config.toml
hidden_size = 704
num_attention_heads = 11
intermediate_size = 2816
qk_norm = false
parallel_block = false
init_std_qkv = 0.0217
init_std_o = 0.0217
max_grad_norm = 2.0
schedule = "wsd"
MLP neurons of a small language model. Each row is named by its layer, matrix (down: output weights) and neuron, and shows model dimensions 298-361. Each number is 200 + 40 x the weight over its row's rms, rounded and kept within 0 to 999.
A block is one neuron, or neurons of one layer that tend to fire together. After each block is what it responds to, as a language model described it from the Wikipedia text at the highest values.

L3.down252,219,159,166,176,242,181,210,239,193,212,192,206,190,227,208,303,186,170,261,236,211,212,150,197,196,265,208,188,207,193,217,227,217,171,102,259,197,245,184,159,131,198,238,167,291,164,255,211,162,245,242,208,283,247,210,213,172,193,220,221,210,143,181,186
L3.down276,177,185,145,213,210,202,236,177,247,187,253,204,172,192,200,243,189,223,150,250,221,211,186,140,153,161,220,227,177,187,195,190,218,166,208,207,203,202,159,252,165,228,263,234,178,136,161,152,238,226,292,167,198,233,186,235,178,185,185,223,119,240,156,181
L3.down735,207,224,223,237,189,220,196,239,160,184,216,188,256,202,141,197,206,170,196,186,213,271,206,201,228,186,127,211,224,262,196,234,266,182,195,169,162,217,266,133,173,174,233,226,278,129,211,117,248,193,186,172,247,266,160,178,131,254,180,250,223,234,176,198
L3.down1166,169,217,198,238,182,219,258,183,164,149,190,205,186,188,212,127,266,176,171,157,197,186,218,138,183,155,195,271,214,182,186,158,144,281,175,214,227,220,226,255,243,253,233,175,201,138,210,245,205,147,132,200,216,231,149,195,236,155,127,167,151,204,195,208
L3.down1639,279,181,181,170,214,226,228,247,173,256,168,185,177,195,197,207,167,185,212,250,173,240,200,186,243,216,192,282,177,258,222,234,212,227,176,209,153,226,148,209,192,125,243,249,196,206,223,215,325,176,111,223,216,149,199,199,141,178,124,267,223,238,189,231
L3.down1840,205,212,164,175,188,147,137,187,231,183,162,151,201,199,252,168,161,245,225,231,255,172,206,242,179,214,149,154,217,193,142,208,213,178,249,223,180,183,251,188,269,221,145,191,246,255,244,217,164,227,250,277,174,187,217,220,184,256,152,154,168,213,216,241
L3.down1862,228,222,200,167,194,229,175,275,175,197,264,185,252,209,195,186,93,291,220,151,203,224,140,252,171,233,187,168,172,173,163,160,167,146,190,254,155,215,230,139,150,213,235,196,172,212,242,130,176,221,151,206,181,90,136,243,199,234,170,260,164,152,240,198
L3.down2199,233,146,165,225,179,154,184,274,186,247,271,199,223,249,214,163,236,276,128,163,184,142,283,190,163,239,175,228,209,199,182,263,177,239,168,161,160,220,176,228,217,206,140,187,229,179,191,238,178,178,198,252,231,182,200,179,200,158,216,230,128,187,248,198
Parentage and family words. Kinship and birth-linking tokens in biographies, such as son, to in "born in X to", and of in "son of", also wife, child.

L3.down767,218,218,262,197,194,184,208,194,130,232,222,195,186,94,131,236,274,184,195,255,190,164,226,216,219,196,154,203,130,243,212,199,201,189,90,189,211,249,216,222,246,107,261,150,224,188,156,177,185,273,186,167,222,211,204,260,189,181,294,192,187,235,186,269
L3.down1287,196,224,188,268,225,179,251,187,135,188,252,247,179,174,153,211,257,255,204,259,168,185,209,151,247,239,139,167,175,162,223,227,305,187,203,263,170,183,173,267,180,241,130,233,231,156,227,228,236,209,213,172,281,123,144,255,173,157,215,185,163,191,218,197
L3.down1490,168,186,162,251,185,245,282,205,183,228,274,216,287,273,259,179,283,269,201,154,199,201,161,275,187,158,248,170,186,174,187,266,189,213,242,266,239,264,172,140,187,203,210,188,197,192,185,196,212,164,178,156,247,196,177,211,164,210,180,207,188,289,227,272
L3.down1823,202,245,177,161,143,177,278,170,144,215,172,207,190,230,250,207,217,255,172,86,152,235,200,199,160,208,214,168,175,297,209,235,212,143,262,157,238,185,159,234,230,188,200,186,191,224,239,242,200,143,119,195,253,156,204,179,205,175,225,215,196,126,197,211
L3.down1860,229,218,224,236,237,200,225,144,264,186,210,171,216,170,124,174,173,219,194,157,238,181,140,251,189,198,133,214,209,192,185,187,249,224,304,127,151,155,197,169,202,206,234,222,163,187,236,248,216,226,244,213,204,222,142,143,155,165,130,246,170,198,194,159
L3.down1885,165,244,219,245,156,142,216,171,173,264,191,149,271,214,205,238,286,153,200,283,201,147,191,210,204,154,203,199,142,160,125,172,219,172,199,150,249,267,219,158,264,242,275,206,127,219,238,176,193,267,206,181,202,196,193,225,239,235,194,244,229,205,106,127
L3.down1994,223,192,142,216,226,167,212,189,135,254,190,180,198,187,147,191,204,179,181,190,218,176,145,227,248,264,193,172,178,249,155,250,246,210,170,222,175,248,165,177,195,264,197,243,275,216,285,217,193,119,243,188,216,172,174,165,193,130,181,228,207,189,156,228
L3.down2435,234,159,248,207,178,143,237,201,162,187,194,202,209,216,125,231,222,172,135,132,183,147,174,211,204,217,167,153,262,163,187,189,198,259,180,193,204,213,230,242,189,291,210,206,158,197,171,227,228,201,227,225,208,223,199,211,308,206,281,174,231,235,197,165
Clause-continuation connectors. Connective words opening an elaborating clause after a finished clause, mostly "with" after a comma, also "to" (due to, led to), as, that, when.

L2.down5,201,152,189,240,217,172,173,228,179,167,241,249,188,183,218,189,120,224,151,179,131,230,161,230,227,194,187,279,190,238,239,190,120,170,240,155,141,195,221,170,179,183,231,197,172,182,180,174,254,195,166,203,197,222,148,181,204,232,173,215,174,202,230,169
L2.down65,189,138,153,210,219,193,244,240,262,156,283,249,238,198,146,300,139,220,241,186,178,170,233,176,202,270,198,238,152,230,192,164,266,242,150,252,173,198,185,213,115,156,201,251,248,90,253,166,158,253,108,259,161,146,182,239,176,157,213,210,205,189,260,189
L2.down1578,217,229,155,237,214,122,270,263,172,180,232,228,147,149,163,195,191,266,241,190,174,252,193,85,189,287,291,222,206,200,202,169,184,181,201,225,249,196,156,178,195,198,236,163,175,196,203,217,110,159,259,221,206,207,175,227,208,183,176,242,192,250,178,245
L2.down1880,245,187,220,212,194,185,241,194,218,168,254,230,210,143,200,192,233,221,144,204,187,191,136,242,222,188,167,208,154,299,186,246,176,222,173,220,206,152,208,162,224,242,230,220,146,254,222,133,265,198,181,196,210,152,118,201,284,194,199,199,171,210,190,238
L2.down1904,265,244,164,188,191,219,160,146,249,188,104,172,220,115,141,183,110,232,202,185,208,230,248,211,160,202,221,203,277,260,157,202,140,284,246,176,195,202,133,260,147,162,174,181,249,149,268,169,222,201,119,161,218,268,108,179,164,202,185,268,101,219,180,179
L2.down1973,171,268,257,231,179,219,162,143,226,213,166,131,174,198,149,210,226,183,188,211,203,212,195,182,225,195,166,191,162,192,214,240,220,242,160,210,185,179,225,134,139,270,238,156,249,231,140,204,199,210,217,196,137,124,154,248,256,206,206,148,224,230,250,171
L2.down2194,168,159,199,235,176,184,130,261,181,258,220,241,229,201,257,214,212,185,214,163,234,247,213,152,223,238,186,259,203,221,175,157,155,183,169,200,205,190,204,117,152,216,157,236,209,207,241,184,168,189,223,256,237,159,209,221,182,140,191,214,225,154,200,176
L2.down2702,248,185,130,153,208,190,250,308,175,202,191,295,149,220,155,268,211,263,212,173,188,185,138,193,189,191,200,191,192,205,228,201,240,175,168,193,150,291,151,136,190,200,136,229,204,138,291,133,237,229,222,198,206,168,182,222,225,284,146,247,216,277,169,189
Parentage in biographies. Family-relation words and linking prepositions in early-life biography sentences, e.g. born in X to, the son of, his parents, her brother.

L3.down716,219,202,188,202,226,158,181,131,277,174,247,200,206,231,109,250,202,254,276,234,203,253,213,210,148,237,206,192,142,212,151,194,149,128,184,122,169,246,205,179,208,220,241,190,236,221,153,182,234,253,191,219,176,192,166,250,219,252,190,206,220,192,184,193
L3.down889,142,153,141,263,248,162,181,233,221,196,163,188,112,158,244,255,173,287,189,239,244,291,259,219,168,227,103,202,245,236,210,226,167,260,216,200,158,172,258,208,136,189,182,163,191,164,255,204,197,193,225,153,169,196,216,148,185,152,192,182,228,246,277,187
L3.down900,184,95,241,238,187,145,268,292,139,172,163,188,187,222,204,269,207,166,210,141,209,244,158,200,261,179,252,201,231,308,232,251,223,185,333,176,219,225,171,156,255,221,233,232,249,250,240,160,164,177,233,238,195,180,217,206,182,136,176,217,208,198,172,222
L3.down980,215,262,236,195,232,146,205,188,121,208,226,174,120,285,226,185,223,222,254,134,162,246,185,205,133,237,254,249,167,178,125,212,277,238,201,230,254,229,159,211,223,128,191,172,145,227,113,243,153,183,220,229,259,166,135,207,128,168,197,207,164,198,184,229
L3.down1666,227,220,157,157,249,212,195,227,183,136,100,221,145,200,181,202,174,170,173,159,186,184,252,220,260,130,231,156,176,217,212,203,219,217,221,214,220,167,129,216,185,184,163,130,244,133,274,222,229,196,202,190,164,152,152,178,177,201,204,210,201,206,203,202
L3.down1749,181,270,256,203,201,198,194,199,205,175,222,218,231,176,195,213,221,113,193,195,281,192,199,139,256,248,238,186,170,240,217,250,202,194,183,192,298,178,134,153,217,135,156,243,163,276,157,196,209,170,122,178,167,151,143,216,198,156,199,159,214,238,222,234
L3.down1986,263,214,235,102,187,209,167,276,213,222,196,199,218,185,219,161,257,175,282,173,195,127,194,193,235,215,219,203,189,224,158,157,220,238,218,260,145,142,182,228,177,116,202,206,203,170,229,200,218,215,194,174,169,210,191,168,146,252,144,172,247,118,140,245
L3.down2040,316,197,199,183,165,168,251,246,224,201,240,216,201,224,105,246,236,189,211,181,143,226,215,203,158,278,165,254,180,197,202,235,212,195,264,311,221,245,215,229,198,271,213,197,124,181,216,166,216,233,187,247,176,234,152,177,180,181,138,234,201,194,196,199
Repeated name completions. Final word-piece of a multi-token proper name, mostly surnames, mentioned again in biographical text, e.g. Mo|ore, Lovel|ock, Carl|son.

L6.down2804,164,167,217,238,246,159,220,201,204,266,231,257,227,178,159,186,234,221,145,192,216,174,203,156,204,201,165,118,198,253,193,207,174,189,230,238,248,206,131,192,151,160,226,253,145,241,142,218,179,156,203,243,194,235,195,205,260,174,170,174,174,188,87,201
Words expecting a complement. Nouns, gerunds and verbs that open a phrase needing an object or "of" complement next, e.g. the use (of), the presence (of), obtaining, picked up, having heard.

L2.down36,192,171,221,190,211,165,213,279,197,218,190,249,217,208,232,198,168,256,134,178,222,159,172,188,135,249,237,182,187,226,251,224,187,167,148,212,233,259,180,206,239,205,191,204,151,213,160,196,170,170,189,184,334,151,256,205,184,248,200,259,238,177,203,207
L2.down270,241,238,262,267,161,216,175,231,230,131,217,236,248,168,170,175,218,244,195,186,178,215,163,215,214,144,250,181,193,228,144,191,197,170,216,174,153,221,108,242,156,172,150,200,208,174,202,179,126,164,181,207,237,233,223,207,201,131,106,166,137,219,211,247
L2.down465,247,212,172,148,225,171,235,160,255,139,205,224,206,258,185,288,216,215,229,152,156,223,144,196,237,209,209,165,180,260,205,201,183,165,258,179,167,236,181,251,136,217,171,226,201,170,120,209,116,198,237,239,188,143,206,223,200,172,189,210,250,196,204,248
L2.down703,180,176,136,238,168,148,254,246,179,189,184,175,265,229,202,212,190,248,174,158,159,194,221,201,225,165,160,205,202,149,211,232,149,270,177,175,159,297,156,250,224,178,138,103,140,222,207,260,213,128,159,196,157,212,179,174,224,174,135,181,171,190,214,241
L2.down1068,180,236,202,236,169,171,215,219,192,186,179,211,199,163,256,202,224,164,213,203,189,165,173,181,159,66,201,215,230,218,188,236,319,182,243,185,229,197,179,200,234,130,158,174,199,192,187,170,205,251,190,253,301,250,173,113,271,192,215,235,218,161,155,213
L2.down1140,186,236,205,148,198,230,206,175,217,192,230,129,159,192,193,217,135,155,248,177,202,213,199,261,275,204,176,194,263,183,196,141,242,256,222,138,164,219,213,222,204,249,153,237,224,216,152,223,249,213,211,199,199,221,214,156,194,201,214,217,187,145,149,172
L2.down1275,184,228,305,169,226,175,202,157,171,207,184,192,187,298,243,178,242,212,180,175,205,217,192,207,179,241,278,170,219,203,236,224,159,229,243,163,193,325,185,188,209,217,157,209,246,208,147,203,118,171,142,156,252,145,226,273,130,266,178,270,139,211,156,177
L2.down2704,207,245,148,116,235,136,196,232,183,190,201,223,190,189,230,219,179,306,207,192,146,180,215,238,195,248,225,158,181,312,213,196,194,233,214,164,200,216,92,222,223,215,194,216,137,252,185,217,210,198,214,222,208,158,204,162,241,164,173,238,259,169,170,191
Clause-joining connectives. Conjunctions or semicolons that open a new clause after a comma midway through a long sentence, such as ", and", ";", ", with", ", which", ", as".

L2.down285,252,190,234,187,215,202,266,245,239,223,227,229,155,218,225,219,209,187,164,162,165,212,211,266,186,216,129,237,212,238,229,173,145,256,200,178,141,292,171,230,168,191,248,164,184,226,258,222,160,206,151,195,130,216,179,222,202,223,223,112,182,231,238,190
L2.down872,180,199,145,199,168,184,261,228,139,235,244,167,205,229,222,158,180,119,180,195,199,170,216,157,201,186,116,222,174,210,128,241,232,169,222,212,204,234,257,238,192,214,229,163,157,131,286,199,243,192,156,160,157,182,182,288,205,165,229,131,234,228,187,217
L2.down998,157,146,160,129,223,142,224,207,227,153,283,178,190,188,208,215,207,245,173,182,274,232,247,199,214,213,238,190,184,198,276,226,202,204,199,205,188,134,98,205,223,182,187,157,171,196,187,173,219,125,196,196,216,181,225,264,193,235,185,231,195,219,209,131
L2.down1522,193,196,219,232,131,214,210,207,251,186,267,223,199,278,181,198,128,217,241,187,200,219,220,225,142,159,202,201,223,222,197,163,227,256,235,150,191,276,195,201,197,140,200,265,165,190,222,149,219,156,242,189,140,234,220,207,216,141,152,200,232,233,153,268
L2.down1648,200,223,247,212,155,218,185,182,210,179,173,174,165,152,136,149,180,143,231,228,185,274,218,149,167,155,151,165,155,175,166,128,144,210,269,200,157,227,257,242,269,187,198,179,142,239,184,174,154,182,260,170,244,149,241,240,221,136,216,224,135,297,235,199
L2.down1894,289,185,180,184,213,227,249,223,210,184,253,220,212,200,202,114,145,200,183,207,140,229,278,167,233,166,125,213,284,224,179,191,262,249,223,174,205,174,241,181,148,237,186,181,179,172,100,216,251,167,226,167,171,212,265,220,209,199,122,180,126,266,182,193
L2.down1996,229,182,241,180,191,218,199,176,145,199,253,241,209,172,156,219,199,194,228,257,160,125,179,230,229,188,252,224,199,187,234,226,253,171,206,210,167,204,204,170,234,139,199,194,227,245,211,239,225,201,211,88,248,196,209,229,211,205,189,196,178,213,282,155
L2.down2561,167,193,211,207,134,215,224,164,209,202,112,176,221,176,206,204,157,167,229,246,141,209,263,170,175,243,202,248,155,220,244,176,185,151,143,162,184,217,167,205,170,157,190,272,247,145,189,232,228,169,264,164,228,198,187,170,230,188,188,192,203,127,211,189
Mid-word fragments in names. Word-piece tokens inside a longer word, mostly foreign proper names of people, places and clubs, such as Rasti-š-te, Kitt-it-ian, Zapor-iz-hzhia.

L6.down1470,239,183,114,179,173,195,201,142,184,219,147,251,188,224,173,230,162,164,208,189,281,230,168,153,165,235,187,211,189,206,171,198,199,254,166,304,176,182,181,229,159,225,239,218,213,201,208,192,209,219,100,246,277,183,199,116,189,257,196,187,102,184,220,207
Family member descriptors. Words before a named relative in biographies: possessives, counts and ordinals like his, four, one, elder, fourth, before son/brother/children; also age phrases.

L6.down1925,208,186,241,200,156,132,262,226,192,235,205,259,151,224,205,154,193,257,238,172,214,203,246,174,134,147,194,195,204,155,192,130,177,184,148,253,207,185,183,306,184,161,234,164,203,260,202,80,175,176,237,207,198,149,172,241,198,210,109,229,180,267,194,187
Name and number fragments. Continuation pieces of foreign or multi-token proper names (B-ini, Gome-z, Dou-merc) and blank spaces or digits starting numbers in tables, lists and dates.

L2.down45,193,200,236,188,200,206,262,161,295,229,209,209,109,202,199,183,205,224,247,260,157,185,212,203,216,81,236,256,211,229,243,194,188,178,199,236,231,219,249,259,178,174,170,175,162,202,152,191,170,206,181,242,188,165,269,215,187,262,149,221,232,178,216,223
L2.down141,241,232,271,193,248,185,257,148,143,140,158,164,160,162,177,173,196,215,187,189,293,270,201,157,240,249,167,234,284,157,201,210,235,226,211,143,184,177,218,173,140,271,214,202,208,209,221,243,195,201,265,216,252,223,285,168,218,216,184,196,202,151,172,217
L2.down308,225,161,174,213,201,240,202,248,185,176,224,226,245,191,197,122,156,226,183,212,204,183,232,249,157,183,154,259,213,213,125,167,199,210,161,154,257,206,229,221,209,194,252,223,194,169,329,139,160,251,222,222,231,147,210,232,204,189,302,164,195,257,248,100
L2.down385,176,190,270,121,165,204,230,267,111,151,154,192,166,116,229,152,223,182,240,223,162,173,201,216,183,226,122,260,217,138,126,196,251,160,175,247,171,206,185,150,186,168,196,224,179,172,170,219,179,191,222,237,209,195,245,238,174,134,120,270,232,168,150,189
L2.down691,148,190,203,223,275,198,229,185,222,235,218,238,140,181,92,222,264,138,219,325,215,164,239,129,152,157,223,190,180,227,223,172,201,193,216,243,118,179,222,200,196,185,223,211,199,145,188,206,274,200,165,254,161,260,237,196,238,209,188,228,185,211,167,173
L2.down1178,165,184,299,203,253,146,247,159,210,232,183,170,237,171,192,200,219,277,190,153,197,195,171,141,202,160,191,158,258,190,182,201,175,127,99,166,236,191,163,128,153,161,189,211,121,313,96,165,164,280,159,221,219,198,236,242,180,210,153,257,151,192,202,216
L2.down1547,181,178,203,145,252,168,107,187,180,186,146,259,253,230,207,178,143,259,158,132,124,176,262,245,178,209,264,173,174,155,230,148,192,204,207,213,206,254,179,145,118,192,197,204,165,181,125,230,187,212,232,225,145,205,193,207,180,211,193,219,234,241,179,194
L2.down2470,187,178,191,280,153,228,210,237,225,185,197,212,167,207,222,196,233,118,210,193,217,210,217,296,203,212,154,238,252,180,157,227,203,178,172,236,171,207,220,179,149,179,173,192,127,186,213,189,185,230,210,238,237,159,206,151,166,170,252,203,200,254,156,186
Abstract noun endings. Final pieces of abstract or mass nouns, often suffixes completing a word (sustainability, uncertainty, Employment), plus whole nouns like fear, tension, violence.

L3.down8,203,262,266,222,248,218,240,196,149,173,230,180,189,186,202,215,230,176,141,195,205,184,191,304,170,198,233,215,302,118,170,278,147,263,240,174,143,191,192,222,131,229,210,202,267,193,231,179,144,211,184,226,152,186,268,239,193,179,216,243,245,288,217,177
L3.down108,263,180,221,173,174,189,190,174,151,149,168,180,162,216,179,204,155,196,272,140,206,176,205,266,194,196,139,203,171,238,165,214,169,270,133,221,221,272,189,173,179,250,227,215,128,291,227,205,209,235,175,259,173,201,209,161,205,205,150,205,186,184,272,153
L3.down800,232,213,220,253,222,202,194,229,178,198,174,221,231,135,190,98,188,206,198,206,208,100,239,271,148,167,180,194,209,186,205,178,234,132,197,189,207,204,195,264,243,208,224,164,222,171,215,238,184,257,185,164,169,216,212,172,172,159,220,200,319,230,189,106
L3.down811,178,191,226,168,165,186,169,135,256,238,177,235,200,143,262,131,233,225,212,206,209,243,215,216,224,205,119,176,212,153,218,187,126,162,225,183,165,200,197,144,196,202,176,238,226,238,245,233,160,197,199,199,176,152,163,218,193,202,182,282,215,224,235,179
L3.down978,171,104,225,200,166,208,240,229,257,204,214,195,248,202,194,131,126,175,186,199,174,175,160,220,251,228,84,192,190,182,271,222,146,227,171,244,208,212,240,146,136,177,202,202,142,174,250,209,184,173,246,135,204,185,190,224,210,207,192,161,151,174,241,147
L3.down1216,178,138,212,203,199,124,235,130,330,197,195,175,186,215,176,154,201,194,217,299,130,183,203,246,264,210,161,225,204,184,131,226,188,190,207,212,183,179,238,218,245,169,169,175,214,200,237,200,142,188,213,148,223,155,265,163,230,150,240,187,162,258,135,155
L3.down1584,222,154,271,257,160,220,193,215,223,207,185,239,167,200,217,211,139,209,206,214,157,257,194,171,231,257,250,200,202,145,238,117,209,164,221,156,221,183,127,184,214,190,215,295,212,251,256,185,168,221,150,199,226,163,185,273,174,138,185,285,181,220,217,217
L3.down2423,179,234,230,145,237,249,160,172,198,200,271,176,207,213,272,240,179,183,184,249,169,129,298,266,161,231,236,164,158,188,188,190,228,207,202,208,257,171,202,177,215,160,120,186,174,157,168,168,244,124,193,229,209,163,167,231,230,214,199,193,159,141,186,241
Abstract noun endings. Final pieces of abstract or collective nouns, usually after "the" and before "of", e.g. revenues, obligation, dispersion, details, records.

L6.down2596,250,190,212,156,153,185,187,160,198,191,167,218,207,223,215,133,245,202,170,165,128,183,214,229,214,132,258,161,263,297,246,177,202,175,173,181,219,254,208,223,203,184,244,345,180,120,150,221,194,223,202,174,191,200,126,167,212,242,216,146,166,245,182,166
Opening quotes and parentheses. Opening quotation marks or parentheses just before a quoted title, quote, nickname or gloss, e.g. says, "Ivan, and Steve Turner (Mudhoney); also line breaks starting new entries.

L6.down2381,181,190,179,164,219,157,260,278,173,274,185,196,139,241,233,277,211,230,279,229,156,226,220,204,209,254,222,263,181,205,256,243,192,229,257,220,124,260,128,209,138,227,275,212,179,225,198,177,219,189,247,162,143,239,208,132,214,269,165,235,204,195,214,228
Abstract relational nouns. Abstract nouns or their final word pieces naming a right, duty, quantity or property, usually before "of", e.g. importance, burden, ability, interests, fines.

L2.down22,145,166,144,208,208,203,200,258,224,136,185,224,195,173,213,257,240,214,118,211,151,194,216,248,265,207,247,195,153,113,204,168,204,233,271,194,210,214,246,298,211,181,157,272,151,232,249,141,218,157,214,178,195,216,146,182,175,196,161,166,207,222,190,213
L2.down507,228,197,153,192,225,250,225,181,223,156,162,164,236,236,201,215,226,222,196,202,180,239,171,162,174,146,199,240,240,151,201,173,186,174,264,189,225,179,220,201,159,157,107,190,168,147,142,196,149,189,217,148,149,204,165,185,213,208,180,232,180,251,302,183
L2.down508,198,213,163,164,182,150,217,258,206,270,167,147,218,173,214,180,279,228,197,297,236,221,177,226,226,110,131,200,241,121,217,200,104,219,168,189,243,78,217,284,218,200,151,183,171,231,245,220,230,209,237,276,242,232,181,203,189,170,203,158,206,219,190,195
L2.down655,294,240,211,185,129,201,237,209,237,180,285,237,276,141,217,180,175,191,254,214,127,163,155,260,225,172,174,217,130,166,205,230,175,226,243,175,236,234,158,257,172,204,136,217,194,198,276,205,218,225,208,149,239,220,202,188,169,233,209,230,227,185,209,188
L2.down1124,170,214,180,220,134,167,303,175,187,226,175,221,217,226,157,210,176,173,225,213,190,199,242,239,205,147,129,205,205,263,222,125,161,160,98,120,179,188,149,198,183,166,165,141,158,255,237,281,167,220,174,164,157,273,200,244,142,131,156,182,303,202,253,275
L2.down1654,288,216,230,196,176,244,230,190,190,197,193,131,149,135,248,178,251,210,175,222,190,212,206,269,221,164,149,157,135,176,285,212,163,197,215,164,188,142,202,251,154,264,183,192,241,203,264,155,158,154,248,299,230,261,199,199,221,121,196,165,206,251,222,226
L2.down1665,147,190,153,132,225,204,204,195,216,235,228,142,110,189,165,171,279,184,87,188,293,202,223,135,233,164,193,245,274,192,157,251,202,267,223,214,152,186,208,180,255,186,149,166,263,130,218,156,248,167,283,273,128,194,226,188,172,261,124,175,229,250,144,265
L2.down2070,167,207,170,213,305,206,147,243,194,155,174,162,139,213,169,208,266,193,123,214,278,245,149,234,284,142,246,221,251,190,270,243,194,169,179,185,156,220,294,187,229,219,207,213,146,213,256,248,220,183,246,230,157,272,277,157,217,212,146,161,231,223,204,154
Elaboration or list openers. Punctuation or words ending a clause and opening an expansion or list, strongest after counts ("two brothers:", "rebuilt twice:", "140 goals ("), also "such as", "like".